Weights of a small transformer language model: vocabulary 8192.
MLP neurons of a small language model. Each row is named by its layer, matrix (up: input weights) and neuron, and shows model dimensions 16-111. Each number is 500 + 50 x the weight over its row's rms, rounded and kept within 0 to 999. Numbers have three digits each.
After each neuron's rows, "fires on" lists the tokens most often at its 100 highest values on Wikipedia text that the model never trained on.

L8.up1014:496478568432537534536478504531489519446520548474445455520517516505491538396578463477442524510455505327534474544600397473465510506565591595515512441525441438459552467549534580475488500528476587535453449497439504474467551552503540447533469389549440519597479520493563467592519461511435464461
fires on: " ", "2", "1", "3", "0", "4"

L8.up1062:532455439516507510490572530548382448542563453513528457597530499483451490512422443475498619570524410415502421467498516510516523495582504518471505589516473453511505474487458472508537516498459516473483480473503439468465589490615524456409521504456494616503489526463550434595550483512418640533
fires on: "s", " United"

L13.up542:583497512476523458427534563559510495502482436442506516477561477483504553550491468583456497584496565551504508527465504562434491506512456489489569483528412446522498467503432474584540449521512573469486573505463435564408501522545497402528366562570541503612504573582529448490461447472566614581
fires on: " ", "1", "5"

L10.up1092:450542523558543534491589437434476564522532491507537503473492554525436514511514411552443428511505506611503483454469511505507445570546473484526508511490474397434495454533454447533551493510555596468584521516542442567440487498402383403552430544530477428525436538467550488526429446512505587487
fires on: " ", "1", "s", "3", "5", "6"

L7.up1120:450535498503500474579628462570517472472571446501527496477608488506517477496464521561413484515466458512523482532469470530561485512570472565400485445494433481618456441394453462604610545492473506504512539579496476553507475505530434399521508628492534457463436585485550548512511444528452520525
fires on: " which", " that", "s", ")", "t"

L8.up426:516455503548519470511501538512467472520494502500544424565542548493530475479509430407482571427579498431519556494534445541489505545499566609583538496490499490528534525458470486532528563452480554474498539504451473496523539441607504601448455444545378636483503450490518436618465446545420569604
fires on: "ch", " F", " D", " United", "gg"

L8.up491:564432551444469427546568510549450462452534475582465450588478423442413474534452436399535544500489484475508552451609453547503498501536557476464428569572505462504516487427511566471501595508365447462471414496491446598438551461647497529421513486498532608464453496447489472427506480488504490499
fires on: "s", "t", "er", "-", "e", "m"

L10.up75:478480477506468490521507428477519534511562464580559516546561535529506618476516493555540517525488478420529507513475362480533525570539536475476535416536435465479492489496522581499551486541573551494455508517497494519635528508477471470564449587564474530484499563547544421565459362481570533502
fires on: "1", "2", "qu", " ", "mo", "tri"

L8.up644:592460465483558467545527529495439526495593459446554453489465553381449458530478492435411507508491513471512416535549474432467549496605495519466430512530502416535424455539504553505577535616445484501519475452556582530565653498539530486477409523461514565535401527499559469568553539504476538488
fires on: "s", "ing", "d", " of"

L5.up291:468463481460456552547528515500513527478539471581448448506535478572399556437506491584440525518483555566430563379574454528501470611615538525506436467440481479531504475485532503501580466529570562526475479536532504485597560461505436490536383441491508507445482467552541406551582425454493528586
fires on: "==", "===", "=", "\n"

L8.up1069:526477569481651537535551591512487533510504511521464530490529472529502556491527511519414546483507520452490408488460409500470512461602507498491546487502419541559500411423502544444535481508483527496497404415454507467576648544522507452579442482603485475563552511613554502510482535462428487503
fires on: " of", "1", "8", "9", "0", " "

L10.up758:526495407511570486513557500462474414527487528516528452506460481448450466550495467362524495436572431366515431564496449437490474458578513581416543451571524571510513484456499615483548502528542539483457476328553600487509509527530487453589515504491545443508481512549562509543552488495553454415
fires on: "0", "7", "5", "4", "9", ":"

L10.up347:535594543483440404518466430550487522414533494494505434533473512523484471430418569464438529548550424533467559494533525521516496515527494499439480464485469499478522405405493596555562530511574497494615529470462519463638479436441450353537544593476567556594473505554611482513498474435495506496
fires on: " of", ":", " –", "-", " by", " as"

L10.up68:499478537490545483510532450447397479391555516582550524476483447456499544441407479494288505502495505540515524397583501585455533537505517475417548521509492473524614417471498523517536546529541529551558465487560482507581490520517403462522503551469475477439447545464493504501593451431497513572
fires on: " a", " ", " of", " more", "ed", ":"

L7.up1154:523436460444453560529498531549493437509451531534497462543586509490502577430513538542499529449651518501521565560520455545422490604604482554577545444517506522579463474485482538524609470519524488478485457447484581480489442523523450507576462390498554435505444471581547461455458476494508497523
fires on: "1", "7", "2", "8", "0", "3"

L10.up470:460452515576504401445534527523425468561538585560562407489546521559473431574508513543466510504517482504534503477541473542463419523640439587432460521530489509630460494555465480551533512508572484472548420493530495438479476487523555470618426586514448546452376599512454513480548456498476567598
fires on: ")", "sk", "t", " |", "dr"

L10.up1032:510418535493507464521497474486540453496457433591524450441470510532400575470556426510523431497508508420482463591537384448484479531520507563534503435549497497566500540520456600582568458511485434541498522474350424559510487574438474486647494474557523490558495471523507432517489496467493449558
fires on: "g", "1", "2", "9", "5", "8"

L10.up795:480545513490595459455502410493440538474425516522506510455442451483504538541406521396438505540436464556549530479528505491474506566480478530451476517447451494472454443488549570474512546490453603608524545438504515478576442484430473489564479463455514449531405460524533523468424539482586503542
fires on: " of", "9", ":", "tro", "ce"

L5.up224:541557554588534449610554431423501526441552478494560446517438584446498588471493478548532547534573511520523502443423489544502497430525505463505529386438504515441409530490530540495634580528560543532506550459504521516504447473467457465469497589511514496556513571495613498479507496531413517504
fires on: "'", "1", "s", "2", "9"

L7.up1218:561449501539477462572549561564425411491562385399492506521417514456444542532471457476512489546487444397495499541530458487588507489500505499547532599469519398472484475440480407559533432485522475467491540512545422560516583524497581391477517515441530591476497609451644452512573511410517584573
fires on: "s", "er", " her", "\n", " Class", " with"

L5.up1236:507444433447460488515564510498486445479509457559573487524558514515431487509405464516461490469477499521441545529557421472553493557590522511540495478411487428488521501479441518453590504491534492599471482483568505528584567493516539484538474430529465514522506549484566337599566464519604473582
fires on: "==", "===", "\n", "===="